Weights of a small GPT-style language model, trained from scratch on English Wikipedia: MLP 1152 tanh GELU, LayerNorm before each block.
MLP neurons of a small language model. Each row is named by its layer, matrix (up: input weights; down: output weights) and neuron, and shows model dimensions 112-303. Each number is 500 + 40 x the weight over its row's rms, rounded and kept within 0 to 999. Numbers have three digits each.
After each neuron's rows, "fires in" lists the words (lower case) most often at its 100 highest values on Wikipedia text that the model never trained on.

L10.up796:531490543503517510457440483432580560511487475450446467457494521398521518475438583602494497465521489510469550479493440509506456577521495508515468482554556527515477512552492507481483540554477526514456550469505517429619476466511533532469506548463498468511502506502543474494489472420507561501406446523501550572551539506536482421504499465507531436587555503458457474465527549472456547528490514512519485441570435492484563440469481517411567496475534514419504514582557495476442495472514467487397409501558529515423513531498529507570538424498443524525547550436464456512497444495522512537
L10.down796:491531502528524525493513478522472482446491427468474502464486495439482579526443517513473520483482525466525515562557523535501484503498524480511480544556464527508445468473589492479453549512476521523390512533474507512558540522587567470453455485505474482462547461495498523482497599512411544472520533482504470478523444526471492492459446464515572467507494499521520432488519467532542466499543551518481468518529466510578523445468484525491485546515574498515467464480507514397595512527480420512473574454529463552486491576507553508484525465511491461468520519497517480465468476481530437502
fires in: "an", "anesthetist", "anesthetic"

L3.up285:526560461512518547568483522544573497518477512489472457565437488488531415520524549548491418494480406525506568511479457514495531448489446502472428497465556493457545531541371513524471468526541545477545511442468528440487478496526522464496462542540469546479487456435534497585435479481555510472507494435511476514571467523461543524448518486463478500522490525508459434468525463463465526576536472531466468517500556487518471492444470526471555463533504502455541488499483486528441488502480526538495576581479445517489471405463471446515521534498581505503476514512460548450489503574545507446
L3.down285:513518525488418493483487504535507560502514555492580486440468605558483460474487531520481492494450458443550529479473466505535500564457520502571502491511486512475563528563536519493471508471512537471433469443511446454523482436548550504480469557518473490373489503515478546504542556520549461408435534450569525506543491581439465528475488525499439523495520495517560523491445500485486463462533481463522502514487524526530472478447466531439451509540456500429495510460483539489494546499482420482413451543550502539572434530508527567507520535495510435521421510538488470509483551487545514566
fires in: "with", "of", "oil"

L8.up997:541518474494545486496542581536547491587594500510448543536563475528521560546553602346523502447503530447498492495471538508465513550470438490520541445507436481466490504533522541432599476581491524482530498543530543465412529476506543464459447538538531458550465525418367516508462541472509538563565533513458523466494513510518523569538512493482547465481486541527532446487555475511497501479461410534505546436457521495501449429528538533500530537473481508425532519517522541513547492521535490455499547463450526551445499551464532544492473466472514596454463464418484487465491424518473496508
L8.down997:518485505512504428486522525521520438537451556504510531536508523564433511655434433475505476492568520503533470486481493458504514546443492392498482502544498518485530478571400526508515483513582529532466553532522505475504498502496470438513517464472507548496526502488493486529452552519478434565508505467483499521494594564543493524511457491526538480509514490529489579489530563509416542411518531503531494522431491572493477496570530567460549464439546468482559445504554462531484520566507519562471538466526475484469522519532485533546533538509456506496512468500493488441449565546510454562
fires in: "during", "in", "of"

L4.up871:516487497456492496491511405491529458435441507535498534547461483478498584525574561515530469450452434531495484483456480481495516435487460468493490496464498528407497541463508517488494542436491554513444503481469535511511544491513501523504483561458488511452522433486498476487454591451411505579489602486498445446543508537466491425497542536461536535584482516489514498524495471445466529492497479543474533510494618469460503517530551470470547513516528516447442481495451515536486515409531545501493556501529485530457472471543489483449482453574448483477482478461477544501490537541487445548
L4.down871:483542515462604530513458463488529461522488497505538541528461511503541536557521489502501458503436473539432530499428542469460441510567447491436474455480505502451472542505471546489395552521519483503483503427481457489529549459523459559510485466497563502463434498486456489514485584450511511564491457490495440509501482473384519454524506402515459513566551467511488416524507492501494480449554524530480488456449506542486481443473524518450512585517499466509504481486485535428442501450474523503523517489500587587508533468514545545492536411503470486524556585531423434507510544499484532464
fires in: "to", "at", "of", "from", "for"

L8.up118:466538487539536507478524476512504564551525572438540521503500474509499515452514458470472511510504448420493535500427547537504414463475487474461554471467520495490440445532565506542466568485532485490558582569495544451441506526482487437501538554507493457526599467450489464536445467610483538499462543541467467485559539492507481493580476533449511536526495557496454459473505525445463499534507495543494604529482506439501498431579490484458473463559515482491540440471430516455501538468509530500503485462511523540480537455473496470571473536466545470496465435471391515484499572490465525482
L8.down118:509438562498457546455441577511545441435520477540477453465467547471490479481501498475512508502494462546484470538473520478550521495469439514473487476467573553523498441489466434466545489515466457519503523495517506517515478467536523512487481481515517538497510490513470470538536488428613432504521461407485522540394398520527585594429603369541463469528442483514537514470570522500539516495420556505419501441510433555550552479443407540493518530496497485461551474437530561519539553556506527539501489534472503470544461540530584495538465512521478535497577522522479539498534535470462475524
fires in: "of", "most", "in", "near", "given"

L6.up759:541561488503477464499525516530552506504523471540365486529447509512476481507569543536520518542532526530530520497487471488494527473436501454506427497508480504456431481554502573538465475497491528503481524561433524492434484551469575510468512490461513477477511542632469437550477505528527541391505536518512514537455449456522470441538491498438507530482448541526530458499450555460448544497614602549525535458492518523577535492538529520479486526478516576533498526487468494529530484575575484508550496518524514507391502552548503472470532506472508540525542519502490502466500403480473468506
L6.down759:485492448548454517489403510528466528496554497535431498497517503577523497456525533540503544447542523530561538523514462554510469512466496519481491537448486485480495543456403582477508499522487524441524454576458486514503526579507544517494476544502502547538395512481469489489518479491576500490523473578521484494530509522501473514500454467435446477542459534585524504538464563510474484571492486514430569435505459559499536544545567566524451461534508547468515489463558460565496521504526505463472532545479463441452516557456419464477564443458552533529504566548507514509489425489440601464
fires in: "of", "to", "15", "2"

L6.up78:454506503478481504515458550488541452556531537499513490511605489493476473477491432455494538513570503429515530530462480540535530488560448473492541500511553454475558502450426566476514552486448451440447488515545482505520412507463502503535522601488493492521502494528463520517441485552482476462577458459525509483498501573613540530460630442543562519428533547506491536533492467496447497502544496509425430495480569430550520481501485454512467486503574556495495538469478504471472504543557489466523476465484433529463475470487555426553477520480582512505522500429502492476484476498535471521
L6.down78:405457504442482494501477589429535457527474522486501430546524453502524546504443381505515588529521588433545555551499471455495520494479454479453543487461522552535493472461496564434451441529464403499507494507564459413514487442502549519476502547453419564506552577525573475460472490468528514401473491555489535570442497566514512537473614465437551539554487483479500474568528436426453511526537521491478430520515594445502482518464515531453462484529489526477534515497547531473475457475538424517516476408501486540513500528537570530489484466513585554566502508466493517467518548515505489535
fires in: "an", "of", "not", "is", "was"

L3.up899:463535531478527497513510525467552574457511514508426593505519526475485535541515544477533460423574562460527431435476479478583497469502549451500523440513542489457529539515485448566513511540554509520558494526521485501455573483483489512535452535510464474429439514555484496463468458494529552427528543503465522511608521507544470490494522483499523511436504482507553461538459456465447540503545488501481490518510465547499525461537556477495476451545537444489474550455536504517493533528516471459505505528439583482392548529479520510449452550556489534534527523502534554512456470510524584460
L3.down899:467488494537481507457434508563561576501508483545488572499529488506472466505497522487567486409526508517497504485507489526504454546481506471499475527472474463517417521564444435508504535543583517476533534487450491429494538494443479539549517522484539487422391476463515567450498516483516515499522417497540470548495461534527481504474508517506568439471465533513449527518491543514531533561523437467518553467521414526510582471533569544459460466539544509484512597437537484487460528519435422456491471551499493453521519516452501504512444450495496529482551471569537549575434447489515534468
fires in: "after", "during", "of", "since", "to"

L6.up576:535519589481422491439555533530493424492521545491418552457484492529556522533455501500470493466584397524499510549598540501480452508462527516509452545534504603553412474540410532503556481461493596557565576597494511525514526513521464463529553588484491456580530429502504504475449534527544422552544507527474568472503530537468497463427475447604481492582495546440547481534469437488531480464521496570517521571480475541495497537512510481466505487502511556487462540474500532507485510490563474497477497513504542449517476470501465467496478473520487470573561458538473484446466543458462486478
L6.down576:501432551503479521547400486523420457598454526470455464423491473506481426505467508474490555511443541428484568427468467492491440558471516498480513523504459529543496479460460476568531472530489614443595547528519405484503522449482521572541579550505443465469463512472493462506468508509510436524471475440517503490568423482529476478556527445548535498450484492548448520491541419504490499480530571508534534498546529536490484553558485440474523522385499519534482530531460540444524531477512481547501493485494507455575482539507499503502504535486495487540470432520494428511519495523557511450
fires in: "of", "81"

L4.up0:455531598529478505571462521460473484499554507470565400491582515518488486576485508536514542540490464503508479496554457484521542441404552451500515560494456477547537514511505458532525446534513554492415511465485468450518493486554529493524509506429533481481497494526507372572559556512485433506481467503573464486467577509498513522469573509510482467506489514502434529538501474409520622435443597407483468444446495548494482549503473553506586540494489520512522497571526499418502525554473470432536465535486458517444553472471492535489520530505483473502419440474577461499478502450518471491
L4.down0:560541507472498548420502472570482499501470514482500556447474510574480519577514430556491549545484559472477480485542490488575464536512487513496464506501498475443463536469494520460526528490461500525530456532469589523519532480567468408497518515456461491445476501544546496491435550490474508455468521438568487521515533526532475508558522508468534538518505521469507485566499541518441502478446483554461427516493468529421511517554464501576503550532478496467513563429479506549502513432540507482528559517493560514433460522489549555486595428574480554468482507493461424545490456542458464441
fires in: "of", "from", "through"

L7.up216:457498579437475460525489516468461544529538553437516453470534497495460490514500478518552463491491483477459513526537478508506497471445491474467489518476554510517505507485471491534486457507430563474542520569546593431488477530551476416526533537427527543517567453501435533462454435591492475525516440471518508450467454454476456526496516502484478523471524511483501533528566440416518563480477574520492560564462471493482529484477427480491528515475490550570510516504519510563515510576503499535543503523591471578576485501443458440572580535472525526508510480512518541565447521522560467460
L7.down216:465488499493511540475512518449449565507518487480492417534488541470538473435519510514456548514473456485473440477488508493565510517500547519531502449474501455514447545445461501451524489481485485500480472491547513436509502497507528539589563491535520485516389565537489516502559464512520522543533466474474461496505531490558454510474499446514518432532490458502460504538530508439524512477513514500501485527478452490519470539462450548526444510490476480470570517395541509574474474538507499441522514518563505497520498500493598474605541480507432559520442457556517450525422503538600477439
fires in: "of", "is", "located", "was", "from", "to"

L4.up777:499563490519501608495501436592501495501466521510461566474489515557535454477420458482550451495461433579531469426492449471550561493490513473568524494542458455503479480499476458524513422537552520510524547520442451468504493477538481488429521515528454536504510552557479484530556493473538468509477540490479457446487480505445527551481495478455482475571550510393550530539445491465528534514458489447529540500454459505553508471482546518503411481521560478489458437471489491563459498531446545552505461495476523476540557577520506471473462398503438491464512505424560467545502515536496462563
L4.down777:537522428453492457468521527436482548511510439555529490515522520470466533520516496534470535550429551549508483588481478439525462582546508531480488422496533539548498462518456507541444526508493569445469587439511517546530523446505526447461463520522529540457561463462524611518483572510567494446483498491518487479463423466578462555430499522535515537420488518525440497524424492443489477522543557496404478504528476542493441543510476557520512520535535500526499507486520436541442528564554480441511491556473472518508508459454511493572443571488528482571487548466493497513467533474486465457
fires in: "of", "for", "to", "naval"

L4.up358:448570475531550525574443511500430562514563496456511390464525519509467391551538480451488477483506451523492449453519503501485477480493487496451444494554525510549508499532489451562556499437561475517532518507454554500534512446513439418538499491487510583447552554482421477496437529495550537495406478482448474517547466415441489541516400422492516500458547559439511545541559457475436556524504503511552555469465446529502501500518512529494555500510528425449497533469470482435441544520480446548515452455477539519525502526497496560443491499478507481502543532511457502466475517507512487512
L4.down358:482467545498472547577480517519509510488494515460509485422431496439509493517478485495471477525521429490474442475468453522539417557469491570480525496519493513414514508476449467537514524475565514454561442532494478545543492460446465440464547484503502417461524566465415537478507553472527508522492507400476434551518460444549546451484490492559484469489542462438518435498527551480519461500522468457544527527510520532481473434471610477496472547524496536496454550447525523475499511461507536516499512563532509474506551478476526532488540537487473467460496490507493425428533467494437521580
fires in: "to", "suggesting", "in", "for", "establishing"

L4.up236:492446474486540397514479517519542509438505569478444477545498496540512620492545485430544475511549448429493477457529533445580479477512465504464527488576577503505499451532570515499534493460478498520471482532482476490505551516505485485512457484584476452499582463456494515522451528503420458474477573551513445453484488495500511508505519468532483493503516551503502414521551492529477538490483480480413570507515498466508547519493499555493481508527551528502494492533494521437365529455416522492465549542531527558412528506511486517552463446528445535508458391505454480412514534472473540456
L4.down236:482483502489566483572480568505460457399499553497496484531448506483541558539453474466534461482517449471508524506520513520539509500533502452485516504494518457511523384491509537520485489490453509538538513478476453532503500493521459460529454491562505506502506412547586490494565518528371451569454500502533521522448481492469536537506482463553516444533501480494519458512556481532523491465528489455378515511509522501474493511498519455516510508509521461534452436508517485450419511425531562455476520471489547519457567443557498489525478450499499490498480479485390465545528522505471539560
fires in: "in", "of", "at", "stadium", "to", "through"

L4.up1026:445501442511524474510518481492500545400506517484444498476515571583446426566454505541527491483514471496522542441549437566465502454553459486520557517471445484497511517540498458575475504471560530540529541493534455522470475458511458442595539471492474441544517509463512521489463479570511540557507453535502529454540497465462486556484452515492445464461492472537469495515492459457458489504555449495586530437508443476559526421493497538440465499546500487531466482433437491493435502485452499515498457498526466489551488490517489473464482508483524487552570575496415453476516488477506467450
L4.down1026:486537545481524518543456479461521477548518510447529545577515426514396480483501532544513492482520491594514524496568524524562497536482571532454481460472508554439554497534477571483460511513519532462489537506500496466556499527426570364423508482497527542471450528523445469533499530476548496460493506509514461574460472560513512559485514560509430538559557430482497574512463480460560490439510444474520542504491486534507489575427503520513490425494548538438566519421489510414529446513542469505548451483572499463508474555428440513490484457518450465455427474566491449519562524535526544519
fires in: "of", "to", "by", "in", "from", "following"

L8.up485:445431530417552515499527481444516576469481444478505505447462460474443450489468517506488497569532476513440504506501527567443535469522552483533431528520479469514527478501510515525503539461437449610474486437490464511524556480530498494528514468504509494464512542450453492477539489406487502449475409435498470476403512461515520499522523511504543510451509424485539522442534557504507577512593482488517529487550480483601509465500466541495561444486472491471398538516530562502520469477473479559520514491582493464487474501449511444511454513462582513510561509493436464438500512519566580489
L8.down485:473508460517519532459426467520555523475451501470478493503562432471427491559414497498447466559574527520461543506459521503494446561485475504583443514502497405439490524483505516492527502522499569525507427457490477481524496525490513487490570529560544593399533467556453478546501430400512465532492522522498518513507488511468486532472517491567418489496489528501502524410506499438492469585518493448514487509548475467523555455464503495517442486531487480498515486526478541506482454435451523506510509467564568523449436507455496466563492515505550481495548532550484533469501496457524572449
fires in: "an", "anesthesia", "anesthetic"

L7.up110:452541566474499472516451502480468495485529495458481533486524455470537535498327469500498444510518459414568496505473425540539471460525453443382536503497532549516522474577488436496500465542577456543477540517479473478557492499503516546514523535444524512436518471511513500558457465542531545518486496549574467426475478549494527524518490450543547468471538486557457501533487524449493590513563475539483507463493540392513569553527484555485524443574529568555541545490462554472475552536491508489430459525563526465498456486471562484473507485511525529477501477545526579526491496509527523474
L7.down110:482466486473414492500454526508467487497483465494472463541492412493529552487502510521510438545477529424489470591542451528501434494445496496527472506530452476562425481492557472459540495513476500468459466495518387468509472474511565483445505548516530504547547506519459513463483519506505498523526427423443511522444534559582549475504594498490584527520475486461568462512487475506484469519578540471465523498485542410543528550531422505469487538499561501525512477513497568486523605582521546520516523449528489515478451518523522519542410486503502512477488532472485519433498520470501472448
fires in: "an", "of", "was", "is"

L6.up761:498496505517580499480492542457478513523507573551517482536496515512462495498536492548479503466466504503479471416494516501483537503490489489520456460531535486522494405445536470415530487472507523515511476508500585525575448421465519489453459457540517532419537549555447489515528504490527595443445580492461514542472533521538475460509418535491482490494484478450453484540458442595503599529495546500523466544469482441516567476488501573557507498511512457542427487453492445529494584494445466524537435485474513541593550558593508523419493459551477434505509543443508483584543541466491464495
L6.down761:544432515468492543476516526508504549530528587553546441502526483450482518450491457529457519451468505578521474489536513501483520477507502495477473468484477514551562506533557520533523463471513539494511492547475472593536468430483569516516538443480476566476548566528514503502499486519509455519486512523482476530448536470545506534570433443462496539478469515527432497520500508514502591533547490465444526504466481483448590524457477522529438412519470499601485433509499524503461478479438452485529483486449491481562581532557513520443507425492480471484501585449461474556482533440484457485
fires in: "of", "in", "and", "studied", "taught"

L3.up387:557457479503450476537490441528491520535512384517504478456552488483465528540549462506491471510491532449442503484517462560549519530446442521509466514452494452499467525452563510465550492453495487465489507483493551494445430531558484476525496502541500492494516484507486453456530499491488478469513479460534496508463472532528535505465385524560451460443465495529498525527537447636528460502387564510489496545520510498438501422496469558447523524473544566460550489541454527490544500499502486521476438452510481479521464509422517549480504463486553511511536525584472522497451520458485499494
L3.down387:557466439555543504500477513558444511567453560576502493550500516456537470518556433530522505444532498488497497500545495524468482474441532506538513530499468463513514489469470472480496470554462417479545457473461505518456453542582526489565492497525548513539529489542503454437442486535453457472473454455501544464516541452557483472555515483553472486565455446579441519481515496486469523506488513484443520519527504521435513470535470499455503521529492504416520572514423593474525495460476498511499421463513472480475520487452550506495454587502489482496494491483451460488526511441508515518
fires in: "director", "with", "of", "by", "bacteriologist", "to"

L3.up408:445500426472507488463447493519539522544537485488459532541486465476483534505403467517534481457469425508549510545496519495506540480479472519483471534455533537530508502483495541493443497405421522413481500484501499544434485599521535495478529565441505540522474509479461489561435451498502504475446513472569531510553436586503507513463583545450565490451512562406517516463492433540459505509516492538479447447504544427511441476515470455529458519524471561439494524476507507502552504523436539557458524525575409503518490446540544471551463512463525489510499519531495516464569461517517504559
L3.down408:412539409411484511552481537475483506543432442521494489599569505452428464464437457567476520489472491455554549583500488424512439555506458466522589544448496554538525534486475472475438454487577482453483477490499503512554434550457550492469545574432498539502504543474535511519527500472575520415451511481533512540490453529474551583485569493500567419530511506439462496451479443531490526578528533492498477471484502434538471460439446526506450533517530460487506530519496571459507474425485458478492468408510461419524508515513583522506526502438500509470470471451497565418464475537565485543
fires in: "not", "of", "also", "later", "been"

L3.up144:470568473512478512534466554479513560525490510601548530516467536488492484507462493514526456464470484444534441470410462522525466459461494470509509453488541542472516554496512500489487530505522446499507488472513480463512440483514563555526451503472504440409484513457540476600519504459541506444479462480543495472575488434484504486496523511475482528522528549439551498477525467491506536591550485499415511412409565522523558455595468449543515462579563414476463473459430469549518524473440501515537560516504509478526529470477491425504419494527469487441501463540563558495535555533472487447
L3.down144:528507467492527501520486486544520503489519502489537468551561516491419443538466434497529470483488531575510486575489515433443561551538547508498525533439443480625500478526486401523478431508539566506431474492491548534472499506487473453514617551593492588498486527526466528486503499509439507502495580476502477508497435575526480536491463478536567523464482514489519549589514483493533470384501511510413457509552427506522501483443571546509448536497497488485513528456482535485384521476513468502470513561499473567498494576453520523542553517453584499510542543457455472417542475501538525596
fires in: "to", "with", "of", "after", "from", "at"

L7.up1025:478437473524552508509428527432504537558552481537416525548432531514483526511523546473568478441509445569524507558472482512560533517468498490413466487487544539465453412512554472481522464506501454497495543534419546458516483500442485443549461547438531454488461559535445484536474522464471564475496485544498471502512463496497450559483519561505549536521509531485535438493519489454480550474528519512462529467488460535580528521570532478457455568540540519451509551472526480520488527520593528460503545446471529526453508521514484419433507476447535552519457438526545515461545465456475547428
L7.down1025:485505537472536462520514520617521611565446554471435573494503477499475501501486460532488546513503536456576543437469491553469486544553495521525471559529513520451565507551457555518452483504481531506457460499467545460483512511414467478438483490503487535492429540519531527519474519546511480540476484466542500515474503466602466465489478437458489475554452540533533532547456592474518453427458441544469470512499438572492526526469614461550480529522502477500554481515475571475511516423531475443481527531547510411449572526478524527467464445457483458516518520523448409471452553557474460567
fires in: "of", "during", "in", "to", "until"

L7.up1130:453458560501539445535480580448485582511520458495548565440505552486424442506518498513462473492422528441536484455502527490417487535485488457463554566491490469513434493499489550487503508512521537504559466524531547458585513487578492464492519558482513487521600535468554437461520484501559447500511517457551491482433411386473482529478520497473529481485530462460505473489528518509526591493469483474519536560503512514524532503481472516487581519475516553531415422439486544493529511543514474467515472489501508518593496512471515402495459445463440499549485550481485534533448582518467562467
L7.down1130:517498581448452532514510507542501589445518450471576512462538464521544555480484462527419538516463521603505463520468576487497469473522522468485582571513543458500515458502456515414481494522453566520489524399564512513595486543521460598504538530482485448494451424510557501541528487475497498514564449486571538509477528473490511474487554482512521422476500559526574507473478438467543538573462533538437465505519532493466510514487457467413410446476491462445486540535487523519507456485526462466501590526552528479497526488485547523508483489519513489508484469513486533439451373514487521483
fires in: "would", "could", "being", "to", "were", "was"

L6.up312:509499496458448537509551504520560471457547431471512443523567497498484477511422513475436509521510443465491489535563499551489467443504468439474523551503472511486451572442516548494503504499511507525474560461464508504504529504435475599445508508441477521525573542486516447474492459478574417467464506529492492487475531487510519543411508495473574470484555536452506522495506538469473547566476484466523488490513490447572484498493411549525539466492498485482459449474437565455522480539478471483424517555534481477460491559429493518513482522459558507545584563461518508468540455488597537513
L6.down312:450545502470481544528533456543397498511507523515443505509574462413472522562415427471482498537447474482458502506498446520520526521509505456471506516581521511480452556444525511467504516507425480445434495468449465551491510515495579552510525502444478567545478507527539422515480528463513484456479523534518500520450505484599511489541458504524565491495462470535441395479478470576505422564434568436457513485508511470494476548471495448481561534484535513496430489440484579478528489516474474472518532441543463498472464464456464445477457511544504542544522567477488513510513497469456557426
fires in: "an", "as"

L3.up418:481428458506471457499462482534543484507489512476544484569542487449476544498513436473485507494475467486537537494552459452512476468482489531520491541523500438481507518536454450476481539493518500464441581511504463580498419517526463368491534535462478439598532486498487435527426472562477457617541481544563490571491498541472474450501516448464493534422442477537455519457465493492517463480453549452428514504469564530543533465540473508422511517551478552471484529510528477458514515519552500446447535485581578494482480456485574533558531569544476490514521508591445485531517528466422510547
L3.down418:439461518503529479529545496537529468463436479470549543536576491556472552482507386566493576499492529469456532566515517468535525490542460445446578509456541522475459461479527480429485506499538522465509489511501500439471435526476512554496499493578444633522542461527528401550532528401493498539488455525526513514512487476478530476524500492466467462488526477474521436513448500490534566515449563520475481492473549493483539509457434448491444493462518445518541479485511543425589444531533476553443495447562510455566507509508509495553535518498476562537480521563410599510497533485486548505
fires in: "to", "of", "in", "from", "came", "at"

L6.up433:495532541480464468527551425417414535579578460519509503529495488483465501479537458434498457527501474518520495444527420492482540508480545439433499533461511503568458484490529499530477471474485514528416504549455552430521494498527487431550522516440536547548494514500478447476525437479461550441481533508494522375506496535529485543514547548433548578460510423532511464466501497477563537514476586487504472515488471425484585513520472540499543506504480543492476510480502542562484498552527405476475472497500513533427502487484470526517513469472475485558467414487484514521506488494535511487
L6.down433:446505483423492497475496494520439571467525433504464518523478471459528492451537501468511461456497522516479430480516483493494555563495449513489524511449522443452512472561458491522470470520476401530469450503551579571471526497512523459518483533462491433496479577538590457437515545577509582524541426500528455507439529457495471548465577545429559525486439427490451495478511488459493595535460523459509452478439497506463513506588517554536515495437455489519498464488514497553523492516512418522484467497513550523483476457464487544515497462509469528507476501468489479433520494549528528471
fires in: "of", "has", "from", "least", "about"

L4.up620:565463485505414519543506446519447471480501449554500433487446448490443552567528483507502492560460488424550475559500446528527575533430493488508454535500474492497457560451537484494548529510520490498461556506508566543445454522543454466546460502543522459536468517481510484429502488542485498501552446504512539528458522540540456548552418517512525483488516515553453509547559512541561529528407558436498507519505459499459486464538463547508482522451578503424573470491381468478528482517500500546468383470503495466471473434451473536492522441507554483467512547527462505461524600433471516539
L4.down620:491422412493562492532478456593497481550482513535480563502517547465550488524567493530487469476581522473481493525511546542438539545477539539548487526498475488465485455454510479528451457472488416517512402511465537443449517546480510537581554530557533466512527529576470445476487485528484431506506477532571518498546459496506511545494485494578462494549512521525497476481521488515505488541473466531470490492557508518463447538516485495447486534508534494448461544540432498461501493495446505459508442493537498494486469475512554466501423629513558548560521479509449477478566481471520564521
fires in: "of", "with", "to", "director", "after", "by"

L3.up894:509509427521509480484543480580423420526476527544485494498517499524595483509497470501459453501536427463551572504545444468517563459473504515488506492489489502559430399511525532534497491614483459536512491508487484514570495504452433485507543520514537517391504481527540526541537507538498492509537565534495560476480444499556455472534470564526409480541498428522472457509510503480455555532502521508514526546469457483499470439512475490466548450447434568479511478552456496510475521548515532497502465529462457461493543498526511572455534541518480504487445463535496500490524485449520446546
L3.down894:449444553485466504482495488451487567549530545532501449469493499491422472537530498504511582455474532540383489514520514454479427558477543492518517459476519563518528581514460541548532477394492507463512523489499462503515482510492540447578505524532468538552499518456516530492493511475432440574509434480463442508507495504461517458450506415494477559499432584561550524560541483543540492469534484415477470545518599504472512600521544476568443471524477523539504468466545493468477490503480482532500457524542474522504491490451543467516498461497448458518546526440509400487459571511471544486
fires in: "record", "on", "of", "with", "recording"

L4.up375:440507566481485448455497451494478517554524500524379474504485501587533434468494413585468467509515458467490504435511546573467578521490554521487489531506437575532453500504498537455477430551413574540538492572455463476523397476522493482486517498470503559472522545561535558435484478512495484461526524461488508475529522524496487497523486495540490499499514483435528529567443547529463552527485476519600515540519460500491495420539449502484452473432488526483537545579523505524457460465522520491514443506422524447515502567549533431494442415505496484508492492504537463560493549507504458477
L4.down375:571525500475446482501442494485523530477480549513546467428472483452522523457416459490460527536546476546502448457482540449478502501491486484565523457461454503541513534453491446422455507483446605495430457513518455508501537533525508468488494472431523586483597461456509506495564597511491450523435446532510432513479475474516479556600514437589527497506508497524507555539514522566509441457505573423448500490476550456472494488491499489456562489495534486584480414476485522515539512586458494511519456556519409469443489441510482542552488545514452516592502432483510588540503469496580517527
fires in: "of", "for"

L6.up789:586546497524511584543429448547555553546434551515493540461460484451522450473463470527512429503525553492485514456406452535453537543436435540462453571534538521511484502511441443533455468484538509480378499500519566516469506449566513435535458537451513507468487502456527488521430572469529488487495491489526481574490517581501464459533545568478494504538559515548529503490549460572476458504506515527492512549455551557471489496489510455426518525515595524474427539505527454517494493480491547487497549495451494472569478439542535440450439479539498462527469439508555556498561484447445533538
L6.down789:488400490526479531476539504426489535481457500523497480558525448518532498546494495564464525540499520539531548523497511529517491546520473515517496514541561555515470513530519475580490439498508458498448470455529537528467533477461520450570488546468570493427472440414461507541526472528559467462550478398536486487514541494491575510548511507489493431431476511473433479492459469492534468498529552534499484453498505437442547471517459518494463479496526468472522509522502513553412499477480508515455451447486551559458577486475582493540440501487529560524518447410438471448460552516473511523
fires in: "of", "by"

L4.up225:522515487469472452483471529434531510558519516530547506583545502478508548515510466483525562522542487407463472443543466494518545485477501521488442464514496498480429494491457490474489470502489497522433457520484554514504468470541488500515493531480498546464547500440519541539404521477469468450507592589447484584452463464547449468522438560518494516514578558517481521502452497541512508439472580510475500507445497532398454493580521494423461493534576521532535474486488496482481541454553462455480538458520518542485542498520502431494454465505479509561507505556479471460499484503416401536
L4.down225:499443567478542480478436520473520481421580532519516500582483533550552460541518464444525503434512468473479492377495470442510457422467413512536478533514506519504530540457416536477505543523480450520502513507496540518511535499497512574528564516552580525533443546500576494477506505527479421508542508490537462518556487411578523466554468538481525516504519570515525513446479498506584485494492553515427417473441555481407462520515505488512495498503499507524505465584496520454516504438541448490491561476459515542453500500527516555556532494471514427483510484545482493477494376547439499561
fires in: "of", "east", "north", "west", "northeast"

L3.up502:565408438471483503533483424522440491487517511486505461526477474503486577470534544508502511462437510424526477454559441519512588504465439526511429537504530526384475496462541467505573539487484491446427499467459526506526477500581492482575442498536544431531488589525456461443496539502446486494486446491470510466507414514505504450503478521534497501476444458520486544531539477527531507535458559510505492489507591483521447441525451548453495549436495564499512472540458475521545552507519493490482452455519494507528482493416475538492455476510535539488481576533488465525475521501466524586
L3.down502:511479440439486489523477476503494439508452496569545508513534501538551487583486424500506497448483450509557448470576490517454495498517558451531520440456509515464491514539509545509499492523432491551479440496419542474489474546486505470528511522546516431586483465500540498490481501551505431490509403447473462522578452505489516522490477554549462513524448456576505499501467543517522479498388484474501515521487547559462487434508414463453487489461549467488495556593525484427550514491512495531456495493457483479550507457480499497431529569469541542494450490493405453470493522463506530554
fires in: "to", "by", "of", "from", "with", "v"